config = dict(
    n_head=5,
    vocab_size=8192,
    positions='rope',
    parallel_block=False,
    init_std_up=0.0174,
    grad_clip=2.0,
    decay_shape='exp',
)
MLP neurons of a small language model. Each row is named by its layer, matrix (down: output weights) and neuron, and shows model dimensions 48-143. Each number is 128 + 24 x the weight over its row's rms, rounded and kept within 0 to 255. A neuron's up and down rows have the sign that makes its largest values positive.
After each neuron's rows, "fires before" lists the tokens most often just after its 100 highest values on Wikipedia text that the model never trained on.

L7.down496 [109 105 140 163 130 114 128 127 255 121  76 157 108 146 137 120 147 141 130 135 106 139 147 128 133 122 176 133 140 123 132 152 128 121 104 100 102 106 180 148 121 129 164 116 143 110 115 130 132 104 178 157 149 137 133 127  99 128 123 138 123 133 122 133 156 108 134 119 171 121 146  99 125 123 154  99 139 150 129 135 112 119 123 131 158  79 128 121 117 144 165 126 126 171 137 107]
fires before: "="

L8.down179 [137 151 152 158 159 153  94 130 167 164 129 132 111 139  92  49 124 121 121 143  74 121  86 146 133 158 107 114 133 144 119 117 119 136 105  89 130 125  82 119 109 150 145 117 151 129 129 133 100  87 100 142  76 109 115 119 127 144 168 115 124 133  85 120 104 132 138 102 105 155 142 119 143 124 151 136 130 110 154  91 131 144 130 136 102 153 122  89 101 136 104 120 159 145 123 124]
fires before: "|", " |", " position", " L"

L7.down609 [138 118  98 142 143 132 123 123 154 114  94 115 158 112 144  99 122  96 113 148 190 127 111 129 145 146  86 104 103 152  81  84 141 145 120 135 120 127 164 131 141 100 127 113  79 141  86 116 119 121 146 106 167 143  94 117 123 113 142  82 122  98 125 116 176 163 130 116 115 149 134 122 137 115  94 161 101 185 144 139  85  84 136  98 129 127 127  93 134 150 117 129  70 151 115 134]
fires before: "="

L8.down170 [136 171 138 102  96 148 156 139 135 132 110 136 132 116  93 121 102 139 117 114 110  71 123 109 106 136 164 159 129 171 135 151 135 128  80 144  80 125 142 129 111  93 111 131 108 125  85 160 135 138 127 148 135 110  86 150 142 105 166 105 146 145 155 129 102 172 104  89 123 134 101 111  99 111 135 151 163  88 148 186 161 133 102 118 125 102 132 130 143 151  89 137 136 158 123  96]
fires before: " |", ".", ";", "–"

L7.down20 [103 103 119 151  98 140  83 129 199 146 132 131  93 145  97  64 124 122 127  94 139 150 161 142 145 145 145 140 146 147 142 126 123 117 119 137  96 106 161 130 169 134 160 145 142  90 114  90 115 115 160  62  93 143 130 128  88 159 128 145 165 140 133 140 149 128 140 138 118 129 133 141 178 157 135 102  92 157 129 123 145 125 116  97 131  93 123 142  99 118  97 134 146  76 115 114]
fires before: "="

L6.down686 [134  93 107 125  99  94 101 139 164 102 115 113 110 177  89 117 147 111  92 143 168 109 104 145 137 128 103 126 113 129 105 131 102 156 139 134 145 113 130 132 148 150 152 152 180  92  91 138 178 164 152  74 129 144 142 122  97 122 139 124 106  83 106 165 133 164 198 162 120 106 163 110 170 126 120 127 141 152 129 135 144 131  98  89 110 157 119  96 109 123 155 124 144 134  97  96]
fires before: "="

L7.down414 [107 126 103 147  78  99 154 123 147 127 113 136 150 101 105 102 153 126 145 101 157  93 117 141  88 130 176 171 114 163 168 121 129 143  74 146 120 117 124 129 168 147 150 112 105  82 102 108 153 165 130 154 114 127 119 136 140 129 109 107 130  97 142 112 143 164 176 136 161  74 120 130 148 137 148 127 111 124  89 128 120 121 140 111 111 127  71 123 157 131 140 133 115 132 105 131]
fires before: "-"

L7.down342 [135 112 106 130 125 172 157 131 255 158 148 126 100 130  74 102 154 152 108 113 111 131 130 142 167 120 150 115 116 142 130  95 139 115  62 160 126 139 152 132 139 154 146 139  86 134 113 123 124 155 116 151 152 122 125 133 109 146 104 138 162 165  90 137 169 125 130 108 151 144 127 110 119 116 127 119 122 153  94 145 177  84 128 126 171 118 111 109 103 128 180 132 168 102 141 131]
fires before: "="

L6.down605 [166 161 154 118 139 133 106 134 147 124 146 132 155 132 101  75 139 120 152  67 125 117 110 116  99 130 146 141 122 160  99 114 136 115 115 141 135 105 144 115 144 137 144 139 129 106 112 110 139 112 111 131 120 120  92  94  98 123  90  99 132 129 130 133 110 115 143 124 108  89  92 122 143 162 118 117 120 143 111  96 131  98  89 147  98 141  94 106 152 137  94 114 145 129 112 143]
fires before: "="

L6.down746 [158 137  97  82 101 139 133 142 183 181 142 125  76 154 135  84 134 126 130 142 136  99 107 100 120 134 132 155 120 136 106 113 136 140 159 101 129 123 110 127 139 116 142 114 119  84 119 105 114 142 117 124 117 107 126 108 116 135 155 127 110 120 167 129 127 101 128 147 199 130  99 148 135 102 139 169 137 144 142 119 150 130 155 158 128 147 134 143 187 131 122 149  71  89 152  88]
fires before: ":", "–"

L2.down456 [116  94 103 153 101 150 152  96 193 122 155 114 116 136 140 151 117 159  94 179 119 109 142 142 133 103  87 124 143  98 134 154 108 126 121 153 108 109 139 149 132 132 150  96 130 118 140 131 111 111 110 116 114 164 115 103 156 181 133 145 155 100 125  65 149 108 120  86 157 155 110 116 143 110 131 134 145 128 105 168  95 166 133 159 149 126  98  97 146 134 124 144  94 123 101 157]
fires before: "\n\n", " The", " In", " It", " After", "\n"

L6.down441 [118 120 162 108 113 117 111 165 153  95 158  98 132 143 136 123 106 129 131 128 117 140  91  87  88 108 142 136 118 126 126 149 112  99 116  97  67 172 116 146 136 174 133 111 144 143 146 121 120 159  77 148 130 138 119 141 117 105 133 142 129  91 111 132 179 121 126 161 135 129 142 141  94 119 124 125 138 112 139 137  95  70 131 145 130  98 113 159 123 129  82  82 164 190 124 126]
fires before: "=", "-", "|", "He"

L7.down746 [145 130 112  91 105 107 121 130 255 115 166 131 130 109 127  89 127 110 130 151 122 101 139 112 131 126  80 131 147 149 143 127 112 106 116 157 129 121  98 106 162 132 140  91  86 137  96 108 149 139 141  71 140 174 115 120 144 134 136 118 137 124 136 128 160 128 122 137 138 117 162 103 127 136  98 140 117 139 130 136 136 134 119 130 134 143 117 123 116 128 111 125 108 156 140 138]
fires before: "="

L2.down694 [ 94 130  97 123 103 157 142 109 141 163 154 113 143 102 125 130 131 128 142 108 121 121 114 143 149 142 126 174  88 141 126 104 160 146 163 136 106 114 102  96 134 114 115  82 117 125 110 118  68 166 101 116 146 150 121 100 130 167 127 109 154 145 129 117 120 105 121  96 155 107 111 111 118 138 198 127 103 123 129 151 144 108 134 138 166 120  61 154 149 150  97 129 146 126 131 165]
fires before: "The", "-", "=", "In"

L7.down475 [125 149  97  72 138  96 147 139 131 141 106 127 113 165 147 125 155  98 143 102 141 142  81 100 122 139 112 135 132 146  93 139 127 104 124 138 130 160 126 105 118 119 117 166 119 131 138  98  96 129 138  98 121  99 133 111  96  91  82 145 158 143 178 139 141 114 136 150 105 115 121  86 141 135  86 124 118 104 114 118 106 158 170 115 106 178  88 148 172 117 150 100 121 109 106 143]
fires before: "\n", "\n\n", "="

L7.down332 [128 106 125 133 125  95  94 151 166 116 125  78 172 134 127  89 112 117 132 148 139 142  92 123 124 131 152 138 123 134 125 118 148 158 132 153 147 172 157 109 155 109 123  91 135  95 130 150 140 134 163 150 133 134 142  94 109 117 126 107 142 133 154 144 180 134 130 164 125  99  98 140 131 139  98 120 115 102 132 108 139 186 133 125 120  93 124  86  99 158 159 141 124 125 111 116]
fires before: "-", "\n"

L2.down735 [158 121 134 108 127 132 162 119 189  95 113 146 141 105 172  98 131 139 135 166  99 113 127 109 106  96 123 122 110 103 138 141 112 135 152 106 124 110 124 117 125 143 143 144 177 140 153 134 102 101 143 147 139 117 124 126 112 170  73 150 154  94 111 100 152  68 150 102 187 135 136 146 130 107 115 169 123 164 152 143 144 130 113 147 165 112 154 155 133 145 104 101 114 161 107 105]
fires before: " |", "\n", " (", " –", ",", "."

L8.down664 [110 128 116 128 107 154 112 112 255 146 113 112 103 129 140  72 105 129 151 138 134 105 110 148 135 166  75  97 149 139  98 152 125 110 112 103 111 135 113 140 121 132 153 109 165 117  87 126 102 139  94 100 126 103 136 108 134 139 132 137 133 130 102 124 163 128 117  95 120  83  62  56 147 114 153 134 139 107 149 139 153 126  99 167 116 121 118 128 128 126 127 108 100 144 111  78]
fires before: "|", "The"

L2.down666 [164 135  97 106 114  82 154 139 180  95 101 110 133 138 134 116 149  97 128 123 179 122 144 123 150 131 167 124 126 120 114 116 136 134 152 164 134 113 118 159 156 123 168 155 157 103 124 161 104 130 127 118 142 101 111  99 143  69 129 124 128 144 109 121 106 123 108 168 160 119 110 142 137  98 138 104 121 151  98 130 103 182 152 140 110 169 158 102 146 114 165 173  78 129 128 112]
fires before: "=", "ver", "nis", "yl"

L2.down515 [107 126 132  95 106 166 120 145 103 129 102 129 107 130 108  86 110 116  83  81 113  85 133 126 137 114 161  94 153 124 136 132 118 114 130  97 123  78 115 114 149 100 160 155 149  97 158 115 117 140 151 109 144 125 141 101 123 110 125 130 177 149 136 163 122 171 153 140 111 118 105  91  92 127 158 116 128 128 108 129 133  84  83 142 117 144 122 166 170 132 156 130 139 139 186 167]
fires before: "=", "\n\n"

L7.down637 [137 178 102  83 136 164 134 107 240 186 142 111 147 124 180 149 121 164 124 116 151 139 121 118 124 126 105 157 136 135  96  79  95 115 122 126 120 140 129 120 130 142  93 130 137 129 139  98 178 126 111 103 160 108 124 116 128 131 152 158 133 105 142  70 120 126 142 137 137 108 128 106 122 143 144 148 122 167 128 121 124 136 122 175 174  83 117 130 146 144 106 131 122 161 118 136]
fires before: "="

L6.down713 [103 131 149 138 104 127 149 110 211 110 149  98 125  82 163  84 151 139 103 153 106 123 130 121 140 111 119  99 130 120  96 123 140  94 109 153 109 132 170  92 116 141  97 102 163 123 119 111 111 134 141 115 145 119 101 125 127 159 117 169 141 124 116 115 150 144  90 144 157 164 139 106 133 124 108 121 132 145 138 150 138 108 104 111 164  86  94 136  77 137  76 128 121 148 101 124]
fires before: "=", "In"

L6.down263 [131 113 113 129 114 122 135 141  63 142 116  98 119 117 130  96 151  58 120 140 154 136 132 136 159 124 130 144  93 112 107 110 123 168 125 187 121  94 108 137 118 136 142 165 132 142 113 122 142 111 109 137 169 157 152 150 164 107 140 109 153 150 102 138 141 104 120 157 102 154 134 183 135 122 116 149 101 144 121  93 113 117 178 115 105 140 117  74 108 130 103 142 148 129 107 140]
fires before: "="

L7.down289 [114 130 146 136 121 154  89 110 164 108 137 144 161 162  98  95 162  97 143 130 138 149 150 177 128  95 135 111 115 174 128 128 127 118 138 140 112 143  99 120 164 109 165 146 122 139 170 193 167 114 137 128 137 111 149 128 141  90 100 127 125 135 116 105 111 132 130 116 133 123 116  94 131 125 127 137 112 120 166 130 183 109 146 188 116 123 174 139  91 157 123  90 160 128 116 136]
fires before: "|", "\n", ")", " |"

L7.down225 [127 103 121  72 138 118 133 153 141  83 176 126 106 137 129 123 130 104 117 131 115 148 162 129 139 143 137 116 128 123 112 147 157 113  78  85 104  89 159 147 177 114 126 142 134 128  98 105 173 121 128 105 164 165 163 115 132 119 133 128 121 150 103 137 107 127  95 140 151 198 140 105 136 113 157  73 105 104 122 149 120 112 105 124 104  91 124 153 157 136 111 159 121 131 114 174]
fires before: "="

L7.down206 [133 124 128 127 117 139 137 133 255 151 148 145 144 134 134 119 109 120 151 167 102 141 150 147 126 133 133 113 139 130 133 124 158 111 104 135 146 116 117 151 124 153 124 118 119 141 134 102 130 138 127 159 156 122 133 114 140 158 137 138 115 126 126 147 145 131 160 128 168 125 141 120 146 122 119 129 110 151 145 129 127 112 125 112 141 112 123 110 118 144 156 120 104 106 119 155]
fires before: "="

L6.down560 [122 157 179 112 120 127 126 123  92 114 102 125  86  98 147 155 128 133 115 116  74 157 141 121 123 130 163 138 128 135 144 146 124  97 138 107 120 119 104 110 142 138 140  95 127  78 158 116  85 140 175 153  85 100 100 112 126 145  68 147 132 136 142 117 127 120 162 125 123 116 150 114 106 106 134 135 112 112 153  56 124 110 129 154 148 111 139  81  76 139  91 129 140 140 133 121]
fires before: "|", "-"

L2.down445 [159 145 116 101 106 101 130 139 125 107 141  72 129 142 144 163 129 134 154 171 108 146 138 111 110 103 116 156 148  97 122 144 124 148 139 163 171 132 127 159 134 100 111 114 105 123 124 143 116 102 122 122 145 118 112 127 113 146 132 156 147  97 134 124 125 155 153 162  86 149 170 145 109 130 141 132 173 186  93 102 169 137 141 140 100 168 123 171 169 126 118 132 172  99 153 128]
fires before: " |", "C", "ver", ":"

L7.down211 [105 125 151 131 110 100 140  94 216 129  83 113 150 153 107 131 118 132 158 120 103 114 146  82 133 157 171 131 142  96 133 104 116 151  82 125 119 123 137 136  91 152 141 129 103 157 159 136  98 126 142 109 138 110 127 127 126  99 120 139 164 142 114 143 140 157 149 108 144 168 150 109 155 141 110  86 165 179 102 126 120  96 117 131  93 109 143 154 141 118 172 107 145 133 118 110]
fires before: "="

L6.down690 [152 110 103 139  88  98 144 122 255 137 191 109 113 120 135  75 139 108 120 177 109 134 159 107 138 108 138 102 129 129 109 123 124  94 134 157 138 138 146 140 131 155 136 102  81 137  80 124 126 128 119 131 138 161 122 126 144 161 120 138 136 128 109 132 177 157  85 140 129 119 152 116 136  88  86 125 125 136 120 130 122 114 115 159 141 143  84 112 104 129  95 141  99 115 113 125]
fires before: "="

L8.down99 [115 146 152 114 156 113 110 131 111 124 139 116 121 108 104 108 113 134 137 152 124 133 127 126  61 161  85 189 147 141 108 130 122 173 123 169 120 141  96 157  95 146 130 137 109 136 117 137  95 149 127  74  69 145 138 127 163 131 138 178 129 108 118 138 103 145 127 111 110 131 104 134 103 170 119 101 160 112  74 121 117 122  91 114 134 146 133 147 141 115  97  99 144 139 136 111]
fires before: "–", ")", ".", "-"

L8.down267 [109 165 134 139 111  70 106 111 100 102 148 149 135 136 108 162 137 157 160 139 133 145 148 120 126 127 148 131  98 170 129 124 120 147 107 132 104 109 132 121 131 144 126 104 164 112 139 122  80 140 127 142 130 142 113 114 166 152 108 117 151 134 155 157 150 157 141 114 125  93 126  80 144  64  97 120 115 138 161 121 155 145 156 165  94  89  94 147  83 124 157 135 103 163 145 121]
fires before: "|", "ng", "-"

L7.down42 [148 117 160 129 144 134 117 140 255 105 112 124 134 100 107  80 142 134 129 115  88 128 142 127 127 126 138 138 105 112 134 124 136 116 117 172 100 141 155 132 125 146 177 111 110 110 100 134 128 100 116 110 108 123 131 166 135 146 114 135 145 149 128 114 173 144 130 129 119 128 142 147 105 123 154 142 101 161 125 158 146 100 137 146 126 118 100  93 106 144 121 140 176 167 141 114]
fires before: "="

L2.down387 [173 131 125 113 118 154  76 127 172  99 126 191 155 131 152 122 127 123 125 133 173 140 156 165 110 132 149 142 144 140 126 132  90 126 111 129 112 104 143  98 147 141 114 140 146 124 182 146 155 173 109 134 127 158  99  94 134 147 115  64 150 118 144 117 106 189  74 142 116 147  84 110 115 126 122 108 123 120 133 142 169 160 148 108 116  98 149  88 140 101  88 135 118 170 130 135]
fires before: ".", ";", " |", "%", "8", "6"

L2.down274 [151 125 149 105 160 110 129 143  69 180  75 173 174 137 130 143  92 129 158 117 121 143 111 100 106 159 108 143 134  97 115 147 114 135 142 156 137 139 102 133  99 118  93 131  87 132 114 116 149  95  87 139 147 134 137 136 139 141 146 132  86 131  95 124 129  96 140 150 121 148  83 129 128 169 130 128 145 120 103 150 138 156 148  76 130 135  92 137 111 139 141 124  98 127  63 118]
fires before: ",", "–", ".", ":"

L6.down570 [129 140 155 140 114  96 171 175  68 142 142 123 110 150 150 142 116 135 144 133 104 155 149  99 103 125 140 137  97 141 129 139  92 108 133 129 158 164 104  95 130 183 156 164 203 171 161 149 102 107  95 102 142 147 110 103 155 112 127 131 104  81 136 168 131 118 131 120 123 106 126 112 144 100 143 104 141 144 165 167 135  95 147 102 106 143 148 163 123 132 109 135 148 113 120 147]
fires before: "|"

L2.down758 [133 149 159 146 114 124  87 119 126 116 159 131 156 110  99  92 113  89  85  97  94 131 143 136 123 121 176 128 120  87 114 100  86 157 158 149 122 146 149 124 131 103 141 119 127 121  80  97 156 139 127 135 131 146 114 154 133 152 117  99 138 139 177 124 152 124 111 160 128 121 122 131  91 135 120 122 181 124 141 152 154 114 120 104 133  90 146 113 126  88  95 169 109 181  96 166]
fires before: " |", ";", ".", ":", "\""

L2.down74 [124 131 148 147 161 161 140 103 124 143 110 104  92 129 141 113 137 122 154 137 158  94 151 133 163 121 106 125 131 106 132 113 134 130 158 136 178 117 104 114 138 156 137 105 120 131 133 125  85 183 132 113 114 146 134 113 121 146 121 152 102 102 122 122  99 110 115 110 144 151 134  99  98 112 142 133 141 138 132 181 164 161 145 115 120 126  99 122 122 139  76 155 126 146  91 164]
fires before: "-", "\n"

L6.down661 [ 99 135 130 108 101 146 121 150 244  84 151 133 140 117 113 110 104 168 155 107 138 154 139 145 106  91 138 108 134 155 121 150 127  87 127 158 122 157 149 110 102 107 103 136 126 138 120 144 155 132 121 139 158 141 127 126 123 139 119 155 126 123 141 140 101 104 144 117 121 129 149  93 161  91 147 139 136 170 124 164 107 117 121 137 121 154 109 111 177 158 102 140 104 182 156 128]
fires before: "="

L6.down221 [123  99 143  66 106  85 148 128 181  99 113 127  99 134 118  64  89 131 161  97 159 100  92 104 150 125 111  98 126 141 111 133 103 150 157 140 113 152 122  67 132 120 132 119 141 169 132 126 143 138 128 102 122 159  99 148 124 125 146 162 110  94 145 130 168 132 102 133 136 126 124 104 151 134 109 139 116 113 124  96  95  97 106  54 153 116 122 114 151 133 152 143 135 141 106 164]
fires before: "=", "In", "The", "He", "R"

L2.down8 [126  86 129  85 120 153 125  86 108 108 155 150  94 136 117 104 113 162 146 136  73 104 108 116 122 166  97 115  84 127 129 137 150 149 161 138 122 140 121  93 128 104  82 133 115 132 111 129 101  96 168  91 136 112 136 150 111 120 154 165 106  73 180  87 157 117 115 136 141  95 103 120 151 118 135 173 129 121 143 134 143 136 139 142 115 127 100 136 104  91 130 132 110 117 120 168]
fires before: "=", "H", ":", "-", "S"

L7.down431 [109 104  93 140 149 126 119  78 169 124 142 166 113 184  88 139 129 140 129 131 108 131 157 138 155 110 122 102 131 112 114 124 106 130 134 148 160  88 164 164 116 115 153 137 141 102 101 162  85 160 135 166 158  97 109 111 136 133 118 125  96 153 120 153 137 123 127 105 140 113 130  89 148 121 119 105 135 136 111 108 132 122 119  99 127 172 102  92 134 129 154 127 155 106 136  95]
fires before: "="

L7.down147 [117  95 125 115 138 127 152 120 129 116 143 150  83 131 124 143 115 170 162 118 124 168 158 148 149 127 115 132 112 134 116 109 111 136 130 144 135 156 100 154  74 122 131 116 115 130 111 144 119 126  92 128 116 136 118 156  78 115 157 125 115 130 118 152 164  81 129 152 135 123 187 108 135  78 154 138 156 140 159 143 112  55 134 143  98 119 129 175 114 118 113 106  79 130 157 118]
fires before: "|", "-", "ble", "in", " %"

L8.down465 [128 179  98  94 192 155 148  84 188 117  74 119  96 117  91  88 140  70 101 156 126 141 173 116 122 138 153 130 108 166 111 120 102 119 100 122 112 129 144 118 114 105 143 126 163  81 123 127 172 165 112 150 140 174 114 111  81 136 144 120 139 118 116  95 134 137 113 181 132 154 118 103 153 177 162 123 147 139 125 123 120 136  84 156 114 102 136 156 132 133 129 106 143 157 104 132]
fires before: ",", ".", "–", " million", "0"

L7.down524 [132 134 164 114 121 128 126 102 141 127 125  92 118 113 115  72 160 119 109 144 136 128 144 135 118 136 117 151 136  93 117 118 132 144 145 128  94 106 144 131 130 110 117 161 114 126 114 160 130  65  72 129 166 124 105 158 157 152 130 113 129 112 122 126 173 130 164 143 153 111 168 134 160 184 107 112 177 157 136 139  97 121 146 171 165 130 118 114 159 120 112 147 166 130 149 120]
fires before: "="

L8.down234 [130 129 176 116 117  99 135 154  83 146 164 115 118 152 163 129 166 132 134 124 136 150 153 147 188 151 133 110  95 140 139 138 125 147 160 150 170 161 126 151 122 143 171 147 112 129 129 146 131 108 132 141 152 151 140 110 109 101 126 153 141 104 137 129 158 141 107 131 177 121  98 140  61 109 138 138 128 167 137 129 150 153 130 175 146 117 137 133 145  84 121 140 128 200 113 165]
fires before: "-"

L7.down601 [143 105 127 145  58 108 147 127 255 100 147 110  86 120 155 122 136 132 108  94 123 136 115  93 108 117 117 135 101  74 119 125 112 130 116 106 145 171 148 113 142 123 117 144 125 119 115 150 143 122 131 130 120 163 134 151 118 140 146 119 152 123 163 116 117 128 104 141 142 164 107 139 118 134 132 127 153 103 111 119 131 120 109 135 142 155 110 100 123 137  77 129  68 149 110 108]
fires before: "="

L8.down83 [132 142 122 116 138 174 128 145 255 154 151 150 112 122 146 165 105 109 105 137 112 132 143 108 102 123 125 156 130 117 110 111 149 122 118 133 145  61  82 155  71 158 124 101 153 108 106 110 167 139 128 101 147 160 114 143 134 132 131 139 127 135 144 120 133 131 156 123 148 140 116 135 154 108 144 141 123 127  61 130 137 109 109 112 135 142 167 116 145 148 132 135 125 152 126 147]
fires before: "\n", " |", ",", "\n\n"

L7.down4 [141 140  95 108  93 138 160 139 182 130 119 113 108 106 155 146  97 123 134 167 111 159 129  93  98 129 127 117 165 150 141 165  80 124  91  77 143  78 150 145 116 126  94 129 103 124  97 151 140 116 132 117 119 146 118 139 125 131 124 130 138 118 110 132 109  98 157 149 147 150 137 137 147 127 119 156 163 133 129 102 153 129  70 168 105  91 125 139 139 141 132 162 121 120 136 160]
fires before: ")", " |", ",", "\n", ":", "="

L6.down287 [131 112 134 114 130 138 142  96 136 107 173 121 223  98 132 111 108 137 121 137 160 113 120 102 100 124  83 161 192 120 127 136 116 136 128 152  84 145 149 145 148 129 132 133 120  87 123  97 115 179 144 163 126 158 119  98 130 141 126  91 104 119 148 129 117 163 167 122 138 135  89 181 134 121 113 116 149 107 126 126 114  92 126 148 116  74 134 141 118  89 111 134 114 106 175 136]
fires before: " to", " the", " its", "."

L7.down45 [124 150 101 146 125 141 144 135 148 155 111 152 122 108 141 137 141 118 130 168 114 160 158 110 128 130 150 143 122  81 118 131 100 129 164 109  94 150 176  93 168 139  86 108 113 143 129 147 142 120 155 122 139 152 141 125 142 137 178 135 107 118 178 114 115  94  96 104 144 138 131 168 147 116 124 157 132 124 131  70 144 141 106 159 142  83 108 129 154 159 111 127 101 123 107 144]
fires before: ":", "–", ".", ",", "\n", " |"

L2.down753 [160 107 143 128 137 145 170 129 110 139  76 133  83 124 148 145 144 129 150 148 123  99 132 109 106 121  84 124 108 134 101 167 171 101 132 156 133 113 149 142 105 104 117 109 121  96 143  69  78 116 131 180 130 115 124 128 138 128 100 102 142 104 140 141  98 111 173 135 108 144 149 155 113 119 134 112 172 105 120 122 111 125 135 111 148 178 103 156 125 128 125 113 103 118 131 128]
fires before: "|"

L2.down389 [124 156 154 129 127 202 113 130 131  99 155 124 105 112  72 120  92 120 103 119 124 125 142 138 136 121 143 133 144 121  94 160 117 127  98 114 111 121 147 148 137 127 201  76 117 175 112 126 169 154 132 143 156 140 121 101 150  96 120 114 105  76 146 149 136 101 128 167 119 124 128  89 128 161 130 112 168 167 133 132 131  74 108 193 143 154 176 130 128 133 134 154  90 112 138 131]
fires before: " |", "."

L2.down744 [139  68 115 122 106 100 131 117 166 161 128 100 109 142 111 126 117 132 157 114 118 103 154 146 102  90 133 116 115 143 163 119 126 116  95 105 152 161 116  99 154 120 157 104 120  86 129  96 127 162 107 126 139 184 154 159 119 100  95 140 138 123 108 151 173 177 148 135  95  94 112  78 102 130 131  96 111 117 137 128 119 118  99 113  84 121 123 137 143 128 149 100 132 126 161 128]
fires before: "\n\n", "=", "\n"

L2.down248 [138 168 141 128 116 130 127 115 149  85 139 115 134  93 121 147 144 128 124 142 147 144  91  99 143 144 174 166  99 122  85 118 110 119 114 130 100 111 157 121 127 109 126 183  82  99  78 143  92 125 117  76 139 165 113 116 131 137 115 136 135 104 158  98 152  92 128 156 103 121 144 165  96 141 146 143 180 137 144 152 183 137 163 122 111 131 114 138 133 133 128 130 139 152 111 118]
fires before: " |", ".", ";", "'", ","

L2.down464 [135 140 131 164 107 127 136 118 166 110 138 130 128 119 105 106 116 127 103 134 102  81 116 129 110 175 132 149 184 145 121 129  88 119 104 122 164 132 130 159 149  92 163  97 139 148 173 109 104 158 154  74  99 113 115 143 158 122 114 145  83 125 171 149 126 119 146 136 141 106 156 117 111 125 173 147 137 182 162 111 161 128 119 150 133 169 182 129 129 136 126 138  92 196 122 102]
fires before: ".", "0", ")", " |", "'", ";"

L6.down321 [124 116 127 118 122 102 136 133 118 165 129  95 161 176  95 116 152 116 130  81 160 129  94 140  90 106 142 122 119 125  96 152 199 151 127 160 133 127 153 120 185 129 132 180 117 111 137 141 130  99 138 148 131 124 118 107 101  82 132 135 112 107 141 108  94 134 145 124 119  89 134 121 120 126 125 127 157 123 140 129 136 158 153 139 107 163 145 112 161 163 146 176 113 124  96 129]
fires before: "-", "\n"

L6.down246 [123 136 107 125 135 158 139 142 117 129 116 108 111 149 129 139 107 147 129 165 126 136  89 128 189 109 128 155 112 113  91 128 139 122 106 118 120 167 153 145 170 165 127 156 161 113 138  93 114 171  91 121 150 120  93  98 143 142 161 152 112 103 145  92 122 125 152 130  88 147 149  92 141 151 111  93 131 165 129 143 116 103 122 158 129 142 135  90 168 153 165 121 123 135 133 123]
fires before: "\n", " |", ")", ":"

L7.down574 [119 146 114 122 121 116 161 116 189 149 116 108 111 141 130 103 141 148 135 141 167 142  95 119 122 123 149 126 111  94 133  79 128 103 121 141 111  75 130 164 125 128 105 148 139 154  77  99 152 120 124 161 180 156 129 149 100 140 107 154 145 155 127 144 160  98 127 104 113 170 111 165 114  89  90 126  97 136  96 148 140 114 132  82 128 168  88 114 119 137  95 147 131 153 111 117]
fires before: "="